Weights of a small transformer language model.
Architecture: LayerNorm before each block, biases, tied embeddings.
Training: a variant of Muon for these matrices, 578M tokens, 8814 steps.
MLP neurons of a small language model. Each row is named by its layer, matrix (down: output weights) and neuron, and shows model dimensions 0-127. Each number is 128 + 24 x the weight over its row's rms, rounded and kept within 0 to 255.
A block is one neuron, or neurons of one layer that tend to fire together. After each block is what it responds to, as a language model described it from the Wikipedia text at the highest values.

L6.down433 [136  87 147 140 111 114 131 144 154 133 147 137 106  94  93 165 104 112 127 142 102 150 135 115 156 141 127  89 139 193 128 120 126 131 127 154 158 164 142  97 115 120 149 119 146 129 159  98 140 120 129 124 151  90 138 121 129  90 149 138 132  79  83 164  63 106  94 115 139 142 120  73  63 131 104 119 133 116 141 143 126 146 113 111 121 154 124 137  73 127 164 138 128 131 168 115 143 119 104 143 139 129 147  95 111 161 136 160 126 145 113 158 125 134 112 168 120 144  93 156 125 109 152 119 135 102  83 120]
L6.down683 [111  88 129 137 145 100 168  70 125 118 112 140 123 147 141 102 161 116 119 130 125 159 125 109 152  83 143 113 141 127 164 134  81 126 160 142 104 111 123  84  97 117 160 126 106 167 131 138 123 119  94 127 158 163 100 180 149 115 111 141 146 118 100 120 160 120 129  94 130 118 135 149 140 126 102 139 120 124 114  90 122 169 119  82 152 140 120  94 110 134 116 150 151 177 109 111 102 105 140 112 143 132 129 113 110  95 128 186 170 118 107  99 149 109  90 110 132  87  96 132 119 120 129 161  96  94 155 152]
L6.down759 [123 147 163 146 125 143 170 113 146 101 103 173 144 125 113 139  77 105 106 125 114 148  92 101 148 106  96 147 174 122  99 162 142 169 175 141 157 141 143 125 113 133 167 146  99 146 152 133 135 118 135 136 138 150 114 134 131 129 141 126 152  91 114 123 149 118  95  97 112 128 128  96 121 142 229 125 145 129 129 125 165 136 140 165 136 124 140 109  94 156 149 114 112 125  90 120 103 143 115 111 146 103 126 143 166 129  70 161 139 143  88 150 117  85  97  90 146 121  87 143 154 131 171 168 133 125 115 128]
L6.down1174 [115 110 120 125 104 120 108 162 147 141 114 151 151 138 128 138 131 102 143 110 128 167 129 156 167  63 152 107  97 177 125 125 138 108 119 123  99 132 118 101 113 122 157 125 137 121 181 124  87 176  99 119 138 161  88 172 184 119 119 116 185 157  97 116 124 127 109 115 166 101 160  97 136 134 140 126  97 159 158 135 148 138 123  69 139 110 114 147 125 156 103 163 149 157 141  87 132 116 152 105 161 100 132 104 164 125  83 125 153 140 119 126 110 102 138 143 106 101 130 119 120 109 124  90 129 129 101 139]
Description: Preposition "in" token

L6.down357 [151 139 125 171 136 150 153 123 110 124 127 160 101 145 140 118 133 154 124 129 162 144 132 127 154 109 116 111 116 136 117 147 134 130 166 148 128 141 124 134  88 141 116  93 106 172 121 129  81  78 121  95 153 135 129 126 136 111 122 129 141  68  96  75  93 123 101 141 130 136 108 137  82 144 103 123 113  78 133 114 136 109 167 120  98 136 134  99 136 148 141 139 129 144 162 141 135 130 148 158 181 103 129 145 115 129  65 143 130 112 135 136  63  66  97 119  96 151 163 159 163 111 152  98 152 113 145 123]
L6.down551 [131  80 134  95 111 115 157 130 123 124 110 100 151 129 134 125 129 111  96 157 146 120  87 118 108 161  87 124 109 102 139  74 118 142 174 109 103 126 172  89 177 166 126 124 135 134 121 136 134  98  88 163 111 129  96 149 106 120 107 142 138 164 166 114 126 117 126 190 168 133 139 114 125 103 134  89 165 130 117 122 138 143 119 111 118 139 102 114 112  96 138 129 133 149 150 104 157 131 153 110  86 130 143  95  99 121 145 131 134 137 106 134 133 132 114 146 121 145 159 120 138  89 156 127 136 128 138  99]
L6.down1063 [132 159 115 158  92 138 116 114 167  77 130 113 111 132 104  89 131 133 108 148 113  98 146 136 144 107 137 144  98  93 136  89  81 107 135 159 124 138 148 105 133 133 117 153 139 133 114 107 171 118 146 133  86 131 124 115 119 133 125 169 117  83 154 111 128 168 114 142 134 125 141 142 164 114 127 158 111 120 128 160  77 130 168 135 177 125 137 138 135 151 109 154 122 107 128 162 174 150 122 124 107 128 157 130  51 152  77 149 119 115 147 136 139 108 131 151 115 148 111 141 120 115 161 139 103 151 107  99]
L6.down1190 [170 108 161 119 163 130 137 172 122 143 134 110 129 125 113 156 121 102  88 157 132 134 101  93 108 103 149 100 129 110 118  57 154 113 108 139  94 122 130 153 120 139 141 105 148 152 155 112  91  90 116  67  92 139 109  83 132 102 137 134 122 165  78 128 144  86 130 170 141  73 110 175  94 127 130  84 157 149 128 186 142 106 143 111 120 123 136 131 136 130 125 119 130 118  92 171 104 107  88 124 144  95 110 119 148 145 135 104  47 160 124 164 179 155 115 109 163 130 101 153 102 126 152 106 104 127 163 141]
Description: Table row starts

L6.down50 [117 147 135 132 119 123 160  59 163 106 116 174 133  95  99 122 119 183 103 114 124 137 126  94 102 206 127 181 123 104 120 149 110  91 134 105 162 115 147  92 148  80 129 161 146 144 149 115 139 125 112 161 129  84 109  97 167 102 117 131 127 105 124 176 139  94 145 146 166 129 149  96 145 114 142 162 157 115 131 168 122 112 142  99 139  98 114 123 129 153 129 123 131 136 130  94 152 121 123 150 139 108 168 182 103  93 123 177 163 130 113 160 149 111 124 122 135 140 151 109 128 127  88 173 116 153 127  67]
L6.down240 [155 141 120 117 121 172 151 123 123  86 141 154 165 103 156  95  94 145 102 127 134 141 118 143 144 158  93 163 119 109 119 125 106 145 102 130 116 173 158  95 159  84 112 145  92  83 114 142 105 108 133 116 106 108 179 129 160 119 134 119 120 114 119 117 101 129  94 138  89 153 127 121 104  96 117 173 160 147 124 127 103 125 166 166 127 121 117 142 125 132 156 119 169 101 109 133 131 173 112  95 144 128 103 134 116 149 132 129 136  77 107 154 150 115 111 138  99 120 132 129 128 140 134 117 145 126 118  69]
L6.down438 [154 168 135 117 136 175 104 122 163  89 126 125 137 183 101 126 136  98  94 100  92  98 126 112 124 155 113 127  72 109  99 128 125 145 133 143 145 144 136 161 164 144 165 135 128 146 115 167 180 102 161 101  97  79 123 111 136 151 110 110 143 139 116 133 117  86 134 124 120 155 130 119 131 145 132  98 136 129 126 129 112 118 146 124 133 141 111 142 154 157 146 144 161 137 137 121 165 143  92  87 124 123 140  64 111 165 106 113 116 140 127 135 151 150 109 137 127 164 174 137 104 137 133 108 135 117 143 123]
L6.down966 [123  95 116 144 171 112 144 122  93  86 140 138 105 142 144  92 121 131 112 136 102 158 156 124 114 163  73 128  81 140 102 150 110 120 126 146 114 136 162 139 148  80 115 186 147  98  99 103 154 102 117  92  90 105 178 118 142 154 174 131 101 120 136 107 119 121 155 110 157 123 127 107 168 148  89 113 149 172 128 127 114 105 118 126 125  90 118 138 110 139 155 131 153 129 132 135 107 144 135 136 107 192 121 126 116 105 141 148 145 107 113 136 139 127 127 123  55 126 154  97 104 167 106 150 160 103  93 132]
Description: Chinese name syllables

L6.down104 [110 138 107 137 132 125 197 118 142 156 187 132 115 133 140 116 148 161 128 129 141 154  97 143 133  84 111  90 179 142 121 162 118 113 153 109 140 111 118 144 167 131 135 188 100  93 156 100 129 106 170  82 135 127 119 108 117 120 159 101 104  90  98 113 149  91 143 158 121 118 115 171 139 132 100 146 142 144 146 130 123 142 163 142 129 109 159 136 119 107 134 109 129 117 156 100  61  95 146 107 125 133  79 136  98 119 135 105 124 124  98 103 139 114 130 156 121 135 138 146 168 147  89 100 135 134 115 120]
L6.down194 [164 131 149 115 129 152  84 118 112 112 117 155 124 142 135 134 114 114 146 100 123 143 109  75 136 135 139 127 146 125 139 141 101 111 131 112 148 153 129 119 173 138  87 115 104 110 139  88 125 141 139 170 154 155 118 193 100 100 139  77  92 151 179 139 141  94 104 111 122 100 121 119 154 120 179 109 177 126 116 129 124 132 141 131 161 149 149 134 145 118 156 109  81  88 114 118 144 181 110 118 165  77 118 166 143 121 119 125 142 119 184 125 128 107 115 138 128 100  98 155 154 127 146  96 111 155 143 117]
L6.down740 [141 101 148 144 131 162 137 126 114 131 146  98 112 146 140 161 180  90 151 168 123 129  93 130 105 136 151 133 167 142 115 124 136 155 114 115 178 119 108 130 156 120 135 105 110 117 184 136 122 131 106 146 157 123 125 154 142  80 164 124 123 109 132  97  86 103 136 171 111 124 137 108  74  92 116 131 127  91 118 149 133 140 127 158 105  97 109 166  78 126 117 140 146  90 163  40 159 120 128  99 114 168 149  82 146 143 112 130 121 129  98 160 148 146 149 125  99 136 142 126 130  90 104 125  88 118 134 151]
L6.down844 [135  95 120 114  81 117 149  99 148 100 191 134 109 120 151 118 126 113 102 133 134 147 130 165 147 116 129 158 118 125 157  95 121  90  93 132 170 121 128 122 114 103 131 135 129 122 134 131 115  92 116  92 170 159 105 116 113 119  97 137 120 129 102 127 113  93  99 188  97 144  84 115 135 130 129 126 116 162 120 138 136 121 128 164 108 135 129 147 144  97 145 134  94  77 180 112 147 128 123 128 101 122 113 116 107 106 141 178  89 106  99 131 146 130  90 115 108 200  82  99  89 120 139 133  90 173 116 129]
Description: Mid-word piece after initial letter

L4.down231 [ 99 116 159 149 122  84 125 131 117  84 138 146 127 157 134 109 134 112 140 141 126 129  84 143 168 125 126 133 153 119 168 107 162 190 126 162 111 133 125 148 127 171 121 130 105 174 139 105 141 103 127 156 136 102 125 133  79 127 118  99 154 111 135 141 129 124 118 143 133 150 144 114 127 116 125  77 141  97  77 112 145 131 143 127 122 129 137 119 114  99 119 112 158 107 134 115 124 120 133 153 174 140 124 149 149  85 112 103 146 144 142 112  71 103 155 148 132 132 151  98 134 124 128 143 121 123 145 134]
L4.down328 [127 104 105 184 156  75 120 123  95 121 106 177 151 145 106 117 135 114  99 185 152 138 141 110 115 158 146 135 180 113 150 106 113 129 115 114 144 152 158 135 137  94 112 173 132 117 103  87 101 166 137 165 139  96 135  92  89 132 109 118 109 106 156 100 120 119 125 146 128 151 124 102 140 168 127 127 139 115 126 133 109  94 125 111 172  76 142 110 129  97  82 100 136 113 151  96 148 125  99  93 115 133 101  92 151 130 122 108 122 109 128 127 137 121 200 116 116 153 141 165 136 110 139 141 105  94 119 113]
L4.down745 [155 119  64 128 153 158 103 112 128 103 102 153 118 117 153 106 130 104 140 138 117 109 162 106 146 143  63 134 113 116 132 134 113 152 115 142 132 165 129 113 131 116  94 184 124 119 124 127 121 127 105 144 102 104 152 120 126 122 135 136 130 163 119 163 144 132 124 158 101 122 153  92 130 158  79 122 126 103 145 156 125 135 153 115 126 152  77 104 147 118 136  96 150 103 100 130 124 171 107 121 153 131 135 143 126 150 117 137 153  92 156 175 146 136 141 116 142 178 138  89 105  84 135 136 153 117 141 119]
L4.down983 [ 52  99 112 129 129 156 129 164 147  94 108 122 160 125 128  98  99 124 131 145 120 120  79 142 131 158 143 156  98 134 140 112 116 162 126 146  76 150 141 129 167 134 190 160 107 169 165 138 156 136 100 158 142 101 141 159 109 129 103 144 179  96 153 132 131 110  84  72 181 140 160 116 125 119 131 124 185 125 100 165 135 127 132 104  94 148  86 101 156 166 105 121 126 145 136 110  84 125 169 113 132 122 105 148 155 117 137 110 141  95 122 136 157 120 146 115 121 105 113 145  99 140 162 132  95 159 126 115]
Description: Token after proper names

L3.down214 [148 103 113 140 150 108 120 158 134 127 145 121 139 111 128  76 135 188 119 131 127 132 158 127 131 100 121 162 160 123 166 150 159  68 118 164 105 160 130 132 135 142 154 119 118 102  78 111 162 129  92 103 129 107 140 130 113 144 110 141 128 177 147 151 130 102 116 103 135 151 131 123 120 129 106 150 110 138 135 116 115 142 116 118 119 143 131 162 134 146 147 115  95 161 133  93 103 159 153 108 111 139 133 138 160 195 110 150 155 129 120 130  84 162 117 106 119 139 122 132 164 108 109 127  65 160 132 127]
Description: Table row line breaks

L3.down192 [149 163 149 133 122 129 128 116 141 134 114 126 116  95 156 117 123 128 128 113 112  96 137 111 147 126 132 102 112 143 148 137  89 101 116 137 138 190 129 103 121 128 142 134 128 116 110 140 137 133  74  95 142 123 127 142 158 157 154 141 136 143 132 146 139 133 162 124 101 143 140 108  55 121 123 122  91 123 114 154 140 159 145 160 148 123 145  95 128 139 106 127 160  91 150 145 149 136 144 140 122 177 148 121 117 140 155 125 103 113 113 145 125  97 192 132 114 187 130  89  71 145 106 144 164 150 107 105]
Description: Route and direction connectors

L3.down1104 [114 124 105 102 117 127 112 150  92 138 144  94 140  97 133 173 118 164 156 156 130 112 149 133 152 149 151 122 106 119 149 121 112 108 120 142 176 135 132 113 117 138 153 130 121 125 101 109  96 113 105 129  90 147 117 160 133 112 137 104 108 129 126 111 171  93 103 111 169 160 117 169 129 119 144 131 103 136 123 140 115 127 151 179 151 143  68 110 126 127 141 128 150 145 103 136 168 116 125 107 146 122 175  75 100 124 130 184 147 134 107 116 148 117 161  97  87 100 121 175 109 116 183 160 125 117 128 146]
Description: Location preposition before place

L3.down1385 [121 178 109 124 133 140 181 118 136 105 123 142 149 129 137  94 137 104 127 141 168 119  90 106 143 127 123 101 162 126 119 145 104 124 134 138 147 146 107 139 138 127 162 153 129 148 137 109 120 128 126 153  97 110 115 123 138 142 122 127 118 168 122  80 143 118 130 146  93 168  83 143 119  81  90  88  93 133 151 134 108 131 163 125 139 157 106  93  80 157  91 108 119 113 161  63 128 160 140 141 139 135  85 146 133 139 161  99 127 146 146  94 131 111 100 103 164 128 167 114 123 117 169 173 131  99 126 102]
Description: Structured list and table text

L6.down360 [135 195  85 141 154 144 136 121 175 168 121 161  94 121 180 112 109 132 142  97 108 105 157 159 180 126 119 102 123 176 174 117 107 132 114 136 110 143 148 137 117 135 149 137 118 129 129 125 161  87 137 115  95 126 116  84 119 126 117 122 118 169 127 158 100 133 103 145 108 139 145 103 131 102 113 157 109 137 186 109 156 147 152  95 147 144 156 153 134 131 155 130 128 152 137 158  91 168 176 152 119  92 155 143 101 142 122 129 127 124 144 100 106 145 135 158 141 141 142 111 128 112 117  98 137 110 120 113]
L6.down937 [177 135 145 115 138 106 165 107 117 136 100  88 144 160 124 140 113 130 147 138 167  94 151  97 136 109 156 134 119 139 133 132 100 153 138 158 105 162 132 109 152 155 136 152 123 144 103 116 115 127 109 153 138 150 111 157 163  93 124 124 153 117 121 147 116 206 134 155 118 139 118 112 105 141 124 134  65 146 100 103 128 137 163 136 145 149 147 120 110 143 122 132 156 198 105 157 126  92 166 124 130 123 172 138 123 140  89 116 102 109 147 142 144 150 143 124 120 138  97 120  82 130 169 129 150 120 118 102]
L6.down1193 [134 130 142  94 172 147 126 128 117 139 176 127 146 145 139 124 138  86  91 145 156 146  80 137 130 166 118 126 143 151 152 119 181 103 113 134 127 133 115 123 138 139 105 179 131 145 110 149 119 110 139 111 137 125 151 111 124 105 161 125 160  80 111  93 112 152 127 154  91 151 171 141  74  70 157 126 108 139 122 162 146 142 129 120 161 139 124 111 124 155 118 141 120 101 113 123 120 168 109 124 183 142 127 106 126 143 130 122 113 144 119 107 147 143 107 157  97 154  96 147 109 143  98 167 127 132 147 120]
L6.down1512 [156 128 125 100 163 143 137 129 139 124 114  95 101 149 167 127 126 172 122 146 139 107 107 134 178 105 121  94 149 138 154 115 150 147 112 135 142 152 143 106 129 158 100 145 125 137 159 135  77 149 112 132  93  91 130 149 118 147 137 151 106 145 102 180 102 132 142 168 111 135 102 131  71 120 113 124 161 152 111 122 151 145 131 133 147 121 131 157 140 123 124 145 156 103 136 146 106 107 107 138 159 126 105 130 160 125  68 146 107 153 135 134 119 136 125 174 120 143 127  98 127 161 147 161 157 109 102 109]
Description: Built location descriptions

L4.down44 [148 143 133 147 147 158 149 127 118 151 153 169 113 118 133 134 143  95 116 111 163 121 122 135 146 120 110 111  70 138 168 146 133 117 136 134 132 139 131 121 123 168 146 109 129 151 100 104 151  76 121 110 143 154 117 116 127 136 128 117 172 136 137 149 125 112 158 184 130 106 173 108  89 110 147  82 123 159 138 141 176 136 133 111 130 138 135 139  81 114 151 118 108  91 135 123  92 103 167 131 151 116 151 126 116 165  96 130 123 119 112  95 136 120 141 161 165 155 123 110 139 105 115 134 163 101 137  95]
L4.down503 [139 137 142 120 136 133 158 104 134 132  81 119  86 116 119 152 143 142 151 154 102  80 188  95 144  84 117 125 145 148 129 110 138 120 115 102 125 138 122 152  88  97 162 110 168 129 149 112 101 109 166 112  97 154 160 118 122 161 116 136 168 146 135 134 129 121 130 146 136 126 137 124  98 141  96  85 109 148 149 131 152 113 108 138 132 129 135 116 134 146 117 109 128  98 139 141 121 143 120 159 165 178 181 103 115 115 100 113 137 148 119 116 141  82 167 144 116 103  95 100 111 104 152 139 111  98 153 131]
L4.down981 [156 115 119 103 142 143 110 108 139 134  85  96 149 118  92 151 129 170  88 103 117 121 161 112 119 120 172 140 114 123  99 113 169 153 109 118 122 155 142  85 145 131 140 105 141 157 115 116 158 150  88 120 130 133 148 173  90  86 131 155 139 150 172 115 135 144 178 148 128 134 140 137 111 136 109  94 126 123 142 106 154 103 141 100 100  97 104 156 131 138 112 135 149 188 131 136  98 122 114 156 128 189 167  98 137 154 119 129 122 126 141 115 125 116 113 104 135 160  98 132  89  89 120  95 151 114 127 152]
L4.down1461 [152 139 124 108 156 164 133 103 148 119 166 162 132 122 129  98  98 168 107 118 145 121 140 131 113 108  87 133 117 107 201  96 113  99 154  84 145 123 130 121 127 151 106 148 112 168  89 133 142 141  86 128 149 138 149 155 149 123 141 122 129 150 110 120 138 156 133 131 138 113 113 158 157 134 119 115 162 145 123 122 129 122 156 158 126 106 119 128 168 120 115 126 143 148 158 153 101 122 154 134 172 170 146 105  76 136  92 164 122 156 149 139 140  98  97 151 119 133 106 124 106 145 131 102 140 153 117 141]
Description: Geographic location/direction words

L4.down622 [138 146 152 114 105 105 163 133 125 103 157 103 116 115 132 120 114 170 136 112 130 121 147 141 126 107  94  94 147 113 128 143  64 119 171 137 157 110 128 100 163 108 137 178  99 112 163 124 118 147 132 142 173  92 119 155 178 114 124 139 109 114 136 152 122 126 132  99 132  93 135 160 119 128 163 177 151 185  91 136  82 107  93  85 127 162 140 101 114 141 123 160 124 157 116 107 122 155 160 128 113 117 111 172 133 110 138 131 134 120 129 124 131 156 162 104 106 132 152 120 130 138  81 142  99 106 122  89]
L4.down1124 [165 117 135 137  97 138 140 142 110  85 102 110 148 160 115 134 147 160 122 106 153 137 174 106 123 109 135  87 149 129  86 132 144  98 145 134 147  76 129 103 130 159  85 150 130 121 166 130 102 171 150 134 160 113  74 129 132 146 150 156 125  90 172 159 112 150 109 105 111 120 175 137 129 110 141 151 121 126 153 142 129 110 101 120 122 131 108 128  97 119 100 156  91 131 171 112 126 171 157 103 107 130 143 132 139 127 111 145 110  98 133 171 117 121 131 153 126 110 142 121 117 118 129 127  90 109 114 112]
L4.down1213 [156 145 143 115 100 119 127 180 175 138 140 150 135 121 128 159 107 126 128 141 145 171 134 199 147 152 128 134 132 153  91 106 144 128 122 166 120 162 103 135 110 130 133 113 199 122 106 144  99 164 111 120 155 143  58 134 131  80 137 102 122  99 163 103 138 127 127 138 108 101 163 112 177 126 144 156 116 158  99 112 170 113 108 125 127 126  74 132 142 107 181 115 136 164 150  82 112 198 116 131 118  88 135 107 141 165 120 113 137  88  97 104 120 119 152  96 146 153 140 142 118 110 177 117 118 100 179 159]
L4.down1412 [167 113 138 107 157 128 131  69 121 126 114 129  84 127 175 122 137 146 162 130 123 135 150 104 128 104 123 139 148 151 134 115 116 123 160 138  93 124 147 138 128 145 147 155 143  95 135 124 150 109 143 162 136 142  77 119 140 151 173 153 145 122 177 145 131 105 111  97 136 105 113 117 151  96 135 177 107 158 111 126  84 131 145  67 137 118 137 123 140 178 108 139  91 118 146  81 132 183 111 174 103  99  98 147 147 129 126 141 143 173 146 161 115 116 104 126 155 105 129 138 140 130  91 137 132 170 112 104]
Description: Prepositions inside titles

L3.down1074 [139 126 104 146 126 139 148 147 145 153 149 148 125 119 113 100 148 113 103 129 119 126 119 106 141  87 165 110 103 168 148 134 128 102 133 129  70  94  94 111 179 129 152 120 106 132  94 112 148 150 132 123 122 120 101 101 147 129 130 116 125 134 120 111 112 130 153 178 105 113 123 105 146 142 137 123  77 129 131  89 138 123 135 123 100 139  97 136 141 111 151 115 140 143 118 129 154 116 122 121 115 112 158 113 140 151 128 162 117 141 121 162 128 132 143 108 103 132 150 179 137  95 141 138 105 156 143 150]
Description: Mid-word vowel fragments

L4.down674 [106 103 145 159 127 155 144 112  86 128 165 158 109 135 100 134 100 168 143 143 138 108 166 146 122 164 110 156 182  48 156  82 146 131  88 136 100 127 130 125 146 134 112 129 167  96 141 143 103 138 123 128 158 113 134 111 125 104 155 100 170  98 140 110 107 124 156 175 111 109 132 115 140 163 149 146 136 138 141 136 126 133 143 131  91 157 117 101  73 139 136 104 122  84 142 134 135 123 142 103  98 137 108  93 142 114 137 130 147 147 151  97 109 142 103 109  94 131 176 119 114 138 124 131 139 157  86 103]
L4.down925 [128 169 137 113 167 146  88 148 111 137 114 129 125 126 131 125 171 145 116 140 118  95  90 108 122  96 155 113 160 121 150 130 118 145 133 138 117 135 107 151 152 122 177 120 142 130 165 146 129 116 129 131 110 127 158 137 156 133 129 122 140 111  80 145 137 128  97 125  72 136 148 157 105  88 121 133 111 149 177 157 128 111 104 119 139 114 124 119 154 107 117 133 186  98 188  99 145  69 128 144 157 114 147 151 143 135 121 126 138 133 124 137 161 128 113 134 135 110  80 125 105 121  84 132 133 121 144 122]
L4.down1436 [114 112 121 107 109 120 105 119 153 126 145 151 136 148 105 115 175 187  91 119 138  92 132 100 173 118 151 172 177 129 117 125 149 144 141 161 130 180 142 135 141 154 128 128 117 130 100 123  96 120 119  98 173 130  95 121 113 141 135 154 150 139 154  78  84 122  88 155 111 106 147 186 130 136 131 138 150 118 128 138 142  64 173 107 143 157 136 110 134 155 145 143 134 151 165 119 141 127 114 132  79 104 150 100  68  96 138 101 104 121 139 102  99 132  90 157 115  87 105 126 145 145 144 137 106 120 121 122]
L4.down1516 [107 114 155  96 123 118 110 128 108 172  98 147 133 115 143 131 122  79 175 183 101 121 109 109  61 118 109  95 158 127 111 161 154 128 137 111 169 170 134 147 166  99 123 153 159 126 152 129 103 173 116 111 154 171 156 144 138 117 122 147 131 112  86 126 158 119 132 140 136 124 102 144 132 169  87  80 148 127 115 112 145 135 161 103 126  85 128 115 105 105 173 140 121 145 196 154 156  92 104 124 140  96 106  96 111 153 115 150 124 115  93 102  99 123 135 134 141 112 111 120 108 128 119 105 136 120 111 107]
Description: Piece after initial S/K

L4.down505 [167 119 109 144 140 108 127 167 148 124 108 130 144 107  96 158 132 161 151  74 152 119  98 145 113 119  70 179 152 139 119 125 110 138  81 120  77 156  89 122 151 148  97 117 155 120 115 125 159 145  79 145 175 134 166 122 122 140 137 143 136 101 157 110  70 129 110 141  99 148 135 183 194 157 141 145 148 120 156 146 135  97 138 146 161 149 154  99  82 126 144 107 128 133 128 130 119 106 114 130 100  91 141 161 107 133 128 105 139 115 119 120 191 101 129 115 158 120 158 115 129 153 109 139  91 107 137 131]
L4.down518 [115 141 120 130 124 127  92  86  78 169 155 134 128 136 108 138 110 191 116 116 138 188 142 115 110  71 137 118 140 150 128 141 146 151 126 110 121 111  63 136 121 100 123 135 130 139  93 136 112 141 109 133 129 151 135 127 172 195 155 104 112 109 151 127 128 186 123  95 116  57 116 106 133 141 143 168 113 180 121 132 123 132 115  56  83 125 139 137 129 129 127 145  75 146 121 101 155 133 124 129 116 108 155 146 100 156 113 137 129 111 127 147  83 118 109 163 140 118 148  68 127 144 101 146 164 136 126 147]
L4.down525 [141 109 158 146 132 108 135 167 167 135 139 121 115 125  98 139 139 124 135 124 115 155 124 130 123 127 125 111 147  70 131 140 113 164 106 115 112 129 142 123 112 161 150 152 128 136 112 140 127 125 106 182 135 138 110 116 139 171 103 127 118 141  81  96 123 138 132 111 101  81 142 145 138 124 148 132  93 140 124  97 117  95 115 107 175 104 152 152 175 157 102 124 146 129 142  70 172 151 140 145 156 190 125 100 142 136 114 131 136 135 115 118 113 143 109 179  98 156 162 120 168 168 150 163 101 101 109 114]
L4.down923 [128 151 136 144  96 137 130 171 142 136 145 104 148 133 159 175 160  68 112 156 138 108 160 139  88 126 169 137 146 106 138 129 163 125 106 133 121  97 185 118 161 157 135 124 127 128 130 136 148 117 170 108 125 192 124 114 135 147 103 128 138 119 130 111 142 146 186 145  78  98 117 142  85 147 171 110 126 146 110 138 132 144 161 100 152 113 131 171 132 104 140 123  85 122 236 126 130  87 133 140 151 140 108 147 133 116  98 179 161 113  97 152 138 168 163 160 109 130 130 139 128 113 121 109  98  96 100 132]
Description: Word piece after initial letter